python train.py --n_layer=11 --head_dim=96 --attn_scale=0.103 --parallel_block=false --beta1=0.9 --dataset="wikipedia_en"
MLP neurons of a small language model. Each row is named by its layer, matrix (up: input weights; down: output weights) and neuron, and shows model dimensions 160-255. Each number is 50 + 15 x the weight over its row's rms, rounded and kept within 0 to 99.
Before each neuron's rows, "fires before" lists the tokens most often just after its 100 highest values on Wikipedia text that the model never trained on.

fires before: "s", " of", ",", " with", " to", "=="
L2.up3049:36 46 46 72 73 60 70 31 52 50 55 74 17 49 13 81 53 58 51 72 51 45 47 64 44 67 49 55 51 60 66 86 56 54 38 64 58 68 35 77 54 46 54 71 21 24 59 67 49 47 49 17 59 74 67 39 68 63 49 52 54 37 55 68 61 58 59 49 44 77 67 41 66 85 73 58 65 47 42 39 45 36 37 38 79 73 47 58 45 57 41 73 51 41 46 59
L2.down3049:61 42 72 68 43 41 47 33 28 21 43 32 48 70 44 45 69 44 46 54 32 99 49 68 16 42 38 63 31 57 45 61 22 60 69 68 81 65 41 43 60 49 63 79 53 45 45 60 44 50 64 44 29 61 72 07 52 41 38 13 40 61 66 40 40 49 61 38 45 45 73 45 54 60 26 44 50 62 41 58 62 42 58 31 80 78 78 42 60 46 51 44 37 34 46 45

fires before: "==", " ==", " and"
L2.up334:68 30 43 29 27 54 47 47 60 99 31 56 62 47 47 70 57 71 27 53 59 48 36 29 56 47 61 34 49 48 07 53 47 47 43 56 43 30 34 46 43 45 27 49 33 35 22 42 58 73 49 32 25 80 41 41 52 46 52 64 32 57 32 48 58 23 25 71 43 56 41 38 52 69 65 41 63 52 34 26 67 34 52 61 59 53 41 70 80 55 44 65 42 51 65 65
L2.down334:81 60 65 47 60 50 43 64 62 50 42 35 69 51 41 45 60 27 14 53 51 37 43 24 75 74 41 34 58 44 27 46 49 39 47 53 53 24 58 50 49 50 37 33 58 33 35 70 62 41 61 48 37 59 61 35 67 74 57 56 32 49 61 64 43 67 70 27 56 22 49 43 25 44 68 67 48 58 60 58 29 31 65 31 56 63 32 43 25 56 30 69 42 56 84 85

fires before: " ", " |", " (", ")"
L2.up2725:39 57 35 46 52 45 68 74 61 58 32 29 65 33 68 54 54 60 49 41 53 56 40 50 49 50 60 80 64 49 55 33 39 73 88 18 54 69 23 57 37 46 50 41 64 52 42 45 61 29 56 53 57 48 62 37 49 34 23 43 63 46 52 71 67 45 51 51 78 31 47 48 64 22 56 28 60 62 47 53 55 55 71 48 36 54 50 53 46 58 71 34 43 37 43 36
L2.down2725:27 62 66 53 58 66 51 40 57 69 43 52 46 47 55 70 37 51 67 40 51 99 58 58 94 32 69 38 66 40 63 23 61 42 64 23 57 36 20 49 58 49 57 54 70 88 55 57 64 43 85 25 58 46 45 25 41 49 71 27 25 70 37 66 61 14 39 41 59 27 80 56 72 42 45 54 81 55 29 65 36 60 42 55 51 78 38 33 49 31 55 68 27 56 59 53

fires before: "\n", " /", "ice", "---|---|---|---|", "un", "."
L2.up2489:42 52 26 59 53 37 54 26 60 64 71 53 57 47 26 52 26 37 75 28 58 52 50 70 35 43 69 32 35 31 54 78 45 54 53 56 29 58 49 65 30 55 41 56 49 42 55 25 69 37 53 32 40 45 67 45 43 52 54 62 61 44 15 51 80 48 56 49 49 78 40 31 43 54 49 26 20 63 47 39 45 58 73 40 47 48 47 50 21 41 28 60 44 44 21 66
L2.down2489:26 65 43 46 55 67 64 36 49 45 63 48 45 60 55 59 32 47 53 54 57 78 50 66 62 45 68 21 54 32 57 43 75 25 27 33 38 23 69 45 18 20 58 54 54 51 74 40 41 51 53 32 47 35 59 30 40 50 26 71 38 37 82 32 59 57 43 21 53 70 54 39 45 78 65 52 62 32 60 55 72 65 92 43 36 50 47 58 76 19 52 72 17 44 40 67

fires before: "s", " |", " (", "="
L2.up916:58 40 47 36 60 75 58 26 57 48 77 67 57 45 77 51 55 49 54 51 55 45 29 38 43 60 62 30 53 52 47 62 61 38 39 52 34 52 54 72 69 68 40 62 58 35 58 47 48 59 36 16 57 62 29 22 67 53 58 42 64 69 56 32 44 22 39 48 49 54 48 35 37 53 52 48 61 55 43 57 93 24 47 48 47 83 64 55 44 56 36 52 38 78 71 65
L2.down916:59 47 59 48 36 49 48 49 35 51 65 33 65 35 63 58 43 48 67 61 39 70 34 80 54 59 50 48 35 46 32 26 42 33 63 39 39 59 54 64 32 48 65 45 51 32 48 70 46 61 42 04 78 37 43 24 57 43 40 36 50 66 40 57 46 58 37 53 58 38 66 32 59 45 53 79 34 20 61 97 46 58 52 47 59 46 76 59 80 34 68 55 49 29 33 48

fires before: "\n", " The", " In"
L2.up2229:65 64 45 62 33 59 31 40 31 67 48 35 35 61 48 61 66 61 63 33 45 45 43 36 37 35 39 58 58 45 32 40 39 62 50 44 40 59 59 48 65 28 26 50 55 58 41 13 43 26 21 56 74 59 54 62 52 46 63 39 31 45 40 38 60 44 44 15 19 46 36 42 55 53 48 60 27 71 46 47 76 43 47 36 31 71 60 53 33 49 36 50 78 76 60 37
L2.down2229:64 60 23 46 74 77 16 56 48 64 60 56 44 56 54 34 49 77 49 35 46 99 41 67 60 61 51 55 73 51 42 69 49 23 35 35 63 77 45 44 25 22 48 67 39 65 40 56 27 62 78 68 61 46 41 25 68 33 57 53 62 48 60 53 50 49 82 29 63 41 54 53 81 56 69 63 59 41 43 25 39 53 42 33 66 20 16 54 53 52 49 56 33 44 44 44

fires before: "\n"
L2.up645:49 50 44 72 57 15 38 39 39 60 52 56 42 61 62 74 52 57 52 48 70 49 37 70 62 53 28 56 38 50 67 52 40 44 48 26 73 45 54 35 65 63 28 24 35 47 36 73 36 15 53 31 87 40 75 36 56 60 49 48 21 48 56 72 57 31 09 38 77 53 61 55 98 55 48 62 16 60 52 23 71 55 73 40 35 78 09 23 41 49 51 52 40 53 57 50
L2.down645:54 66 70 53 61 61 50 46 40 65 52 34 72 48 44 62 51 29 74 58 67 99 27 60 66 90 64 17 59 35 43 68 71 50 56 42 57 45 48 49 73 73 48 52 35 28 57 42 28 42 50 45 73 61 34 28 32 56 35 36 60 39 44 88 55 63 00 68 47 38 59 60 50 58 39 40 47 26 52 55 54 50 58 67 41 46 48 61 41 63 32 58 38 50 56 59

fires before: " |", ",", " –", "ed", " "
L2.up2728:56 58 32 73 27 59 63 26 41 56 68 38 57 60 56 48 22 53 55 56 54 49 56 49 47 59 33 75 28 80 35 65 84 26 44 41 30 52 27 62 59 69 19 39 50 44 40 47 38 60 59 70 44 66 53 52 49 51 39 43 56 49 52 61 39 40 36 70 63 31 59 69 84 49 41 45 40 49 39 54 44 52 55 53 40 32 30 68 43 16 60 41 54 44 46 63
L2.down2728:52 41 47 63 52 32 67 54 49 60 62 55 33 71 45 38 25 54 61 20 53 00 60 22 52 69 27 73 42 27 37 45 42 27 33 25 43 46 65 35 49 69 73 46 41 23 52 58 49 70 73 60 33 89 57 56 64 57 52 34 74 53 31 59 59 56 39 44 19 43 40 61 70 56 50 58 40 31 43 50 52 68 55 65 38 20 59 66 70 35 56 20 30 50 42 43

fires before: "\n", " a"
L2.up2943:50 68 53 53 62 39 54 36 68 71 31 30 39 44 86 53 55 34 49 51 46 60 54 36 60 45 25 55 56 53 59 63 30 73 30 26 78 77 65 44 74 69 63 42 33 38 59 80 34 42 57 43 50 73 55 46 18 41 46 60 59 64 50 53 52 68 48 42 34 32 59 49 60 38 23 51 70 39 48 40 62 37 68 29 37 42 11 13 53 64 67 74 75 26 57 67
L2.down2943:55 63 72 63 45 56 45 37 24 27 33 44 69 51 17 50 81 41 42 51 69 57 36 13 65 48 64 65 60 27 26 72 13 69 44 62 61 56 40 41 60 30 40 47 59 46 42 47 47 67 35 49 74 55 51 32 23 30 30 34 61 56 80 42 65 35 33 76 59 67 34 49 51 53 23 30 39 68 60 43 49 53 79 68 64 51 55 47 62 65 52 29 63 49 39 44

fires before: "-", "\n", "|", "W"
L2.up1788:58 56 53 65 57 64 50 71 27 55 53 68 52 53 50 45 44 52 42 57 51 51 55 64 62 85 31 46 71 71 43 55 61 37 42 44 46 28 49 28 41 64 53 84 35 40 60 13 67 32 27 09 41 60 55 36 36 44 38 59 34 49 53 71 54 37 50 58 66 43 24 75 71 24 42 25 69 53 38 64 63 20 80 28 35 42 30 45 43 75 62 27 46 49 78 38
L2.down1788:52 28 51 69 69 60 52 72 36 64 32 45 57 57 34 26 51 24 65 59 65 47 69 45 27 88 34 63 52 45 85 41 50 53 31 76 31 57 48 64 42 57 55 34 19 50 47 17 96 44 26 36 46 33 42 33 47 68 56 74 69 57 61 48 34 23 47 34 47 46 42 69 69 37 57 39 37 45 69 47 65 43 44 49 47 60 41 37 38 59 27 57 03 23 38 58

fires before: "s", " as", " in"
L2.up2718:51 61 40 32 57 33 44 82 49 34 68 33 45 33 59 67 29 44 30 46 54 56 69 70 68 57 49 50 55 62 47 61 67 61 39 77 58 80 63 50 78 19 67 66 58 46 47 58 43 72 44 33 53 51 44 45 48 61 63 17 54 70 39 22 69 38 56 44 40 33 55 55 39 37 42 44 49 58 42 46 70 56 47 49 67 76 40 63 54 69 45 67 53 57 31 38
L2.down2718:52 58 49 60 44 51 56 54 41 62 18 30 64 43 57 46 49 58 52 92 87 99 34 09 50 65 35 43 82 49 46 47 72 57 16 33 49 49 45 85 78 68 34 44 24 64 52 39 67 64 61 48 58 33 40 42 43 59 56 33 42 29 62 62 30 65 57 57 51 49 66 33 58 46 50 51 45 70 39 45 56 46 67 56 53 72 64 46 30 72 45 49 25 34 58 36

fires before: " |", " in", " –", "mo", ")", "\n"
L2.up2844:30 71 79 41 36 55 42 61 44 53 28 45 67 72 40 49 50 62 61 44 48 49 52 65 73 75 40 59 74 69 71 63 54 51 55 29 49 27 41 53 44 38 57 59 69 48 44 65 58 50 60 52 47 42 14 68 44 29 79 50 71 66 55 46 19 52 57 57 52 74 13 62 45 53 38 25 64 37 55 29 50 54 78 37 51 69 40 81 29 30 36 75 56 47 48 27
L2.down2844:56 35 38 57 33 72 48 44 37 57 59 57 39 53 53 44 48 75 61 25 60 99 52 43 52 45 60 47 87 59 67 32 53 17 61 58 49 51 61 52 27 29 52 36 51 34 62 26 50 18 64 54 58 54 69 70 46 42 72 74 76 75 61 41 72 66 38 39 42 45 48 61 56 53 32 56 63 63 56 15 52 51 40 33 68 77 55 63 33 64 53 25 57 45 61 26

fires before: "\n"
L2.up40:23 46 55 46 49 50 60 62 26 62 62 53 50 20 46 72 50 58 57 66 32 53 34 59 58 49 45 46 47 68 37 52 54 80 69 28 38 78 43 58 38 69 31 62 59 65 49 56 12 51 25 69 57 59 61 38 75 65 57 59 66 37 64 59 40 14 43 17 19 67 46 46 50 38 70 55 27 36 40 50 79 35 54 63 33 66 42 75 34 33 36 42 28 46 36 70
L2.down40:53 67 65 40 62 51 59 53 56 50 62 59 67 44 50 31 63 48 63 71 31 47 42 40 62 57 25 47 54 68 51 20 67 59 66 73 58 69 50 38 65 51 57 48 46 54 49 61 44 45 40 82 62 64 66 74 73 45 52 25 38 16 37 45 67 34 48 47 18 45 81 39 59 39 74 70 53 43 71 40 59 31 42 39 76 67 64 56 45 80 58 48 35 51 22 65

fires before: " |", " medal", "final", " in"
L2.up803:56 64 80 55 54 52 29 45 47 39 49 44 64 61 75 64 69 68 27 65 81 46 50 66 39 49 67 45 58 50 17 69 54 63 64 36 89 45 30 39 22 58 51 19 24 67 60 65 43 80 44 46 59 73 58 61 67 19 65 64 66 54 43 30 35 35 46 28 72 20 34 63 46 46 35 56 38 39 52 68 37 63 58 45 33 52 68 45 29 19 66 67 62 85 43 75
L2.down803:18 49 62 70 58 68 36 48 55 57 62 29 73 34 55 42 52 58 69 65 74 40 37 50 73 43 64 58 69 20 70 51 62 34 30 52 35 54 28 29 35 56 56 49 66 50 45 41 59 57 77 73 38 30 42 45 71 53 32 48 52 73 50 27 48 65 49 14 52 45 56 44 39 59 59 36 53 41 58 70 63 46 54 44 71 64 46 56 34 06 54 56 51 59 32 68

fires before: "\n", " The", " In", " He"
L2.up3042:52 58 77 53 58 39 30 73 21 50 78 52 76 35 43 32 26 43 37 47 21 41 40 33 54 57 58 63 53 59 67 56 22 67 65 40 61 46 60 19 38 25 52 35 42 52 50 89 52 61 42 38 52 54 60 28 43 72 39 65 54 66 36 34 62 50 57 49 46 54 49 58 36 38 37 71 49 50 33 47 67 62 53 40 71 52 32 71 37 46 55 46 58 57 62 54
L2.down3042:43 38 22 20 66 57 38 56 64 44 51 45 60 59 67 71 08 48 52 39 43 99 44 65 74 22 56 47 64 28 59 47 40 24 56 60 64 40 41 49 58 58 45 66 39 23 45 49 64 36 69 44 66 43 47 64 39 52 61 45 58 67 52 49 43 51 38 35 44 34 51 49 41 56 32 35 46 44 57 71 42 48 40 36 44 52 31 33 84 20 23 42 66 45 45 74

fires before: " ", ",", " in"
L2.up1652:61 50 52 25 58 65 32 49 18 22 35 35 58 63 58 59 54 50 49 36 38 60 49 52 67 45 48 42 60 51 33 70 36 43 71 59 09 61 61 48 50 44 58 53 64 54 58 25 27 61 29 46 47 63 53 42 38 48 31 37 73 37 40 54 56 56 39 60 50 73 68 28 50 56 62 36 42 44 47 66 52 50 25 69 57 70 51 61 30 54 38 68 87 38 59 47
L2.down1652:33 61 50 62 59 71 53 67 70 51 59 69 36 48 56 52 44 52 45 35 74 33 60 22 49 30 52 49 62 45 68 56 64 27 38 56 44 60 56 48 69 87 47 27 58 52 83 60 49 46 16 64 52 26 47 46 51 48 63 64 69 38 67 52 51 54 38 37 87 79 45 39 46 75 57 49 60 57 55 51 54 28 53 50 44 55 44 46 51 53 66 19 53 62 66 96

fires before: "\n", "ter"
L2.up1001:44 57 57 60 54 47 49 76 73 53 40 43 29 42 80 72 55 54 55 46 54 48 44 29 84 62 56 71 49 47 61 35 44 36 64 52 68 52 52 33 64 48 19 11 59 50 31 65 27 29 62 68 56 41 42 30 41 47 36 39 45 42 54 56 62 24 44 42 43 63 54 59 77 35 40 57 57 62 59 37 71 49 61 37 41 73 30 42 56 54 36 52 65 49 77 60
L2.down1001:50 41 79 33 40 37 63 58 67 33 61 35 74 27 40 48 64 28 23 59 65 99 44 31 24 32 43 20 32 37 67 50 66 64 48 50 56 58 55 48 54 48 35 51 48 39 37 46 37 80 60 14 38 44 61 40 48 42 54 26 45 31 38 31 58 40 74 30 53 53 60 34 52 61 52 51 41 46 64 30 50 35 56 44 38 50 60 56 56 62 58 61 30 30 46 60

fires before: "-", ",", "s"
L2.up650:56 71 37 58 55 40 57 41 51 37 70 33 71 75 81 36 58 47 39 75 00 53 56 54 51 50 57 55 49 42 33 24 51 43 62 52 58 58 56 63 51 57 31 32 47 45 62 52 31 42 83 20 62 76 46 53 41 77 54 71 60 58 29 25 52 49 71 46 51 63 40 47 66 34 47 65 59 57 45 47 62 67 49 61 55 44 38 50 52 43 32 37 32 56 67 31
L2.down650:46 74 62 47 46 71 39 47 55 72 56 49 37 63 47 32 50 43 54 44 14 99 81 45 56 79 41 50 21 42 73 39 51 47 94 58 62 51 47 57 32 38 48 54 55 35 59 44 40 42 51 34 51 82 53 91 55 68 52 56 51 46 61 53 71 60 77 56 73 57 40 29 66 60 45 49 45 66 74 46 35 79 49 42 56 38 23 55 53 62 48 51 42 50 50 41

fires before: "\n", ",", " in"
L2.up1985:52 78 46 45 51 39 43 13 30 41 27 42 30 34 58 75 53 41 44 53 50 43 27 21 40 75 54 64 43 20 52 49 47 21 32 49 40 45 45 50 63 62 43 53 67 61 37 67 44 47 41 31 53 49 25 38 34 43 42 60 40 39 51 29 40 25 41 56 76 39 50 49 36 73 40 57 33 37 45 94 69 42 60 47 52 47 44 33 52 34 65 68 68 65 49 29
L2.down1985:76 53 37 60 48 68 21 54 59 40 50 76 66 56 45 68 85 72 51 42 39 03 45 47 67 55 46 75 54 19 55 45 47 64 41 39 35 67 49 41 47 22 45 58 37 58 53 77 79 56 14 50 64 65 58 27 43 42 67 13 43 64 57 67 42 81 48 31 51 47 57 46 20 64 41 50 37 43 54 33 53 11 60 68 53 60 55 32 49 45 36 60 77 37 30 72

fires before: " the", "\n", " of", " ", " a"
L2.up598:62 49 74 49 46 40 65 22 43 49 27 65 24 33 54 66 69 77 81 38 59 50 45 66 40 28 64 41 56 45 58 50 45 48 70 32 41 35 39 60 32 53 43 75 37 39 58 53 49 63 33 27 51 42 44 19 36 48 50 46 72 44 50 53 36 45 45 80 39 46 20 39 58 50 36 62 44 44 42 48 71 58 49 40 51 40 59 74 48 31 43 62 24 39 62 63
L2.down598:58 27 62 61 13 75 74 77 60 53 47 70 42 60 48 18 42 26 29 41 32 91 53 77 62 28 49 34 33 46 69 44 69 54 43 44 55 31 74 34 46 43 24 41 40 50 38 54 63 35 55 38 47 52 56 42 38 52 41 21 40 61 68 48 47 63 50 55 52 47 64 77 77 22 83 50 39 57 58 57 57 51 69 61 63 05 62 45 40 78 64 35 55 61 35 50

fires before: " ", "\n", " +", " |", " —"
L2.up2743:46 50 43 56 36 32 35 82 38 55 68 44 64 52 42 26 53 57 31 45 42 46 47 67 63 59 57 46 76 57 50 53 37 63 73 49 59 67 36 36 34 56 74 38 48 47 37 55 39 65 52 48 46 82 39 19 66 65 41 57 47 49 74 48 49 70 87 59 39 53 83 41 56 31 42 49 51 55 58 49 56 37 48 52 42 50 23 37 37 40 39 58 55 55 55 51
L2.down2743:74 54 70 49 34 44 24 53 49 36 74 66 56 52 60 58 36 53 57 62 46 62 70 44 61 44 77 24 40 38 47 27 72 68 55 59 24 38 60 47 53 59 84 50 61 56 49 64 45 65 39 74 43 62 39 54 38 47 74 81 59 36 51 43 39 90 57 25 48 51 37 82 41 29 41 30 62 16 61 35 49 55 39 58 25 24 62 32 54 77 39 51 54 61 56 45

fires before: " |", " in", ":", " "
L2.up982:39 46 68 19 46 58 05 59 18 59 44 59 50 71 54 41 34 57 53 54 71 40 56 45 61 59 47 59 54 44 22 48 50 37 54 53 17 60 33 52 26 56 45 42 52 59 22 48 87 42 61 37 15 47 40 50 64 45 55 45 30 64 30 53 42 67 56 47 50 69 16 61 99 52 56 39 62 37 26 63 52 48 55 45 31 56 34 46 05 75 49 27 49 49 66 28
L2.down982:29 46 47 70 47 73 23 56 56 44 57 69 37 49 44 43 69 43 57 57 80 99 49 57 60 44 16 31 43 66 19 38 42 29 53 72 24 34 29 52 41 46 66 34 26 33 42 21 62 37 59 42 45 58 48 61 34 47 40 83 47 43 43 61 68 20 56 58 51 25 31 67 58 42 10 83 68 59 56 64 59 45 55 45 66 50 28 43 68 69 39 47 34 63 57 19

fires before: "\n"
L2.up1165:62 83 57 64 41 30 43 47 46 59 30 45 26 49 75 78 32 65 33 67 57 51 45 45 49 32 49 36 63 31 30 68 46 59 27 09 39 50 55 42 51 73 27 54 31 51 44 53 58 45 33 50 70 54 42 56 40 37 64 48 63 35 52 54 59 33 52 35 49 35 48 27 60 38 54 62 46 60 57 33 73 49 45 46 62 63 47 49 99 36 42 80 47 65 49 64
L2.down1165:31 19 61 43 54 69 52 71 52 33 69 51 47 58 44 38 46 36 62 37 48 99 31 56 53 49 62 68 49 36 35 71 62 57 54 39 73 40 51 88 43 37 54 38 75 59 59 48 56 55 68 42 52 31 43 39 44 45 61 63 51 37 50 71 60 43 48 47 53 60 63 57 69 51 53 51 35 39 49 29 24 27 44 47 29 60 50 56 41 38 34 65 46 68 38 40

fires before: "\n"
L2.up838:51 61 44 59 61 50 36 62 48 29 53 53 35 68 43 35 38 49 67 44 42 55 52 37 82 40 18 39 65 60 72 60 54 48 62 41 53 57 57 82 29 50 72 79 48 49 40 60 53 50 69 62 68 20 50 41 39 50 37 60 59 30 63 55 79 60 36 62 51 55 54 60 46 63 43 75 66 31 73 64 35 71 58 31 52 47 55 33 62 58 19 47 41 44 44 60
L2.down838:68 59 57 37 60 83 30 52 16 34 65 88 41 15 39 44 54 62 31 75 42 99 31 37 71 59 21 45 40 50 44 52 53 63 57 69 41 74 81 64 57 35 54 28 75 39 27 35 47 64 59 50 44 43 51 68 13 33 43 61 65 31 49 40 24 59 71 75 51 63 20 60 56 72 54 72 68 46 65 19 52 73 34 54 43 42 53 46 44 60 68 84 44 71 37 67

fires before: "\n", "."
L2.up244:40 44 43 50 49 85 57 57 63 52 52 68 40 40 46 65 57 73 64 09 74 58 48 76 25 59 85 77 72 58 52 81 72 41 44 35 59 27 47 54 69 59 60 57 60 38 44 52 69 36 29 53 49 61 45 68 74 56 63 27 51 46 61 51 57 60 22 53 27 77 45 58 58 51 66 55 71 72 45 29 69 47 51 41 89 90 49 61 19 44 29 53 69 60 50 57
L2.down244:80 77 41 75 40 48 58 55 31 61 44 48 45 75 55 68 66 49 77 50 49 88 47 47 46 55 45 26 39 62 39 38 56 29 43 27 48 29 40 40 59 36 48 55 59 53 30 42 37 68 60 57 14 31 44 52 31 57 36 37 47 43 27 47 57 45 50 43 64 57 42 78 58 56 68 52 55 57 42 39 42 44 42 42 60 47 50 52 39 18 37 42 32 63 62 21

fires before: "s", " the"
L2.up607:65 52 34 42 42 46 63 57 54 38 64 70 34 66 64 43 49 66 55 49 40 50 66 60 41 35 43 45 61 76 48 63 41 70 50 48 52 53 00 42 43 64 53 72 19 18 47 31 29 83 79 47 73 18 31 82 50 81 66 65 45 32 20 54 74 41 57 47 58 37 53 57 52 50 45 73 58 55 33 57 51 47 41 50 51 41 53 66 40 47 42 32 46 56 54 24
L2.down607:60 53 45 59 39 40 97 58 34 42 45 51 80 42 73 56 52 73 50 48 44 99 49 71 52 43 40 42 41 45 56 48 42 54 71 56 71 48 56 72 62 59 49 35 53 41 36 71 48 53 45 49 53 43 62 66 53 18 57 15 55 57 60 59 59 53 50 51 35 40 44 48 29 75 41 64 70 72 38 43 42 46 76 70 37 45 49 40 43 73 85 60 67 23 40 38

fires before: "5", "0", "2", "3", "4", "1"
L2.up1128:52 57 64 44 31 21 62 64 45 46 35 79 54 60 37 25 29 31 42 54 62 53 51 66 61 61 37 50 65 57 59 41 60 60 45 39 39 22 59 61 46 73 39 36 46 45 63 61 41 57 56 42 43 67 29 62 44 50 61 29 71 75 52 48 44 37 29 67 58 75 54 53 53 53 41 72 46 71 45 42 41 32 60 60 39 42 65 50 71 54 28 46 71 37 65 89
L2.down1128:50 68 30 45 71 46 55 58 63 60 48 73 29 38 52 68 78 31 69 54 50 13 67 49 55 56 39 60 39 62 68 71 51 55 59 42 41 33 26 47 53 63 66 76 36 56 45 32 58 58 59 74 19 60 52 62 50 32 64 67 58 51 38 23 56 29 43 68 27 56 45 56 47 39 34 60 51 63 63 43 26 58 42 42 38 46 62 74 54 44 29 60 25 60 45 61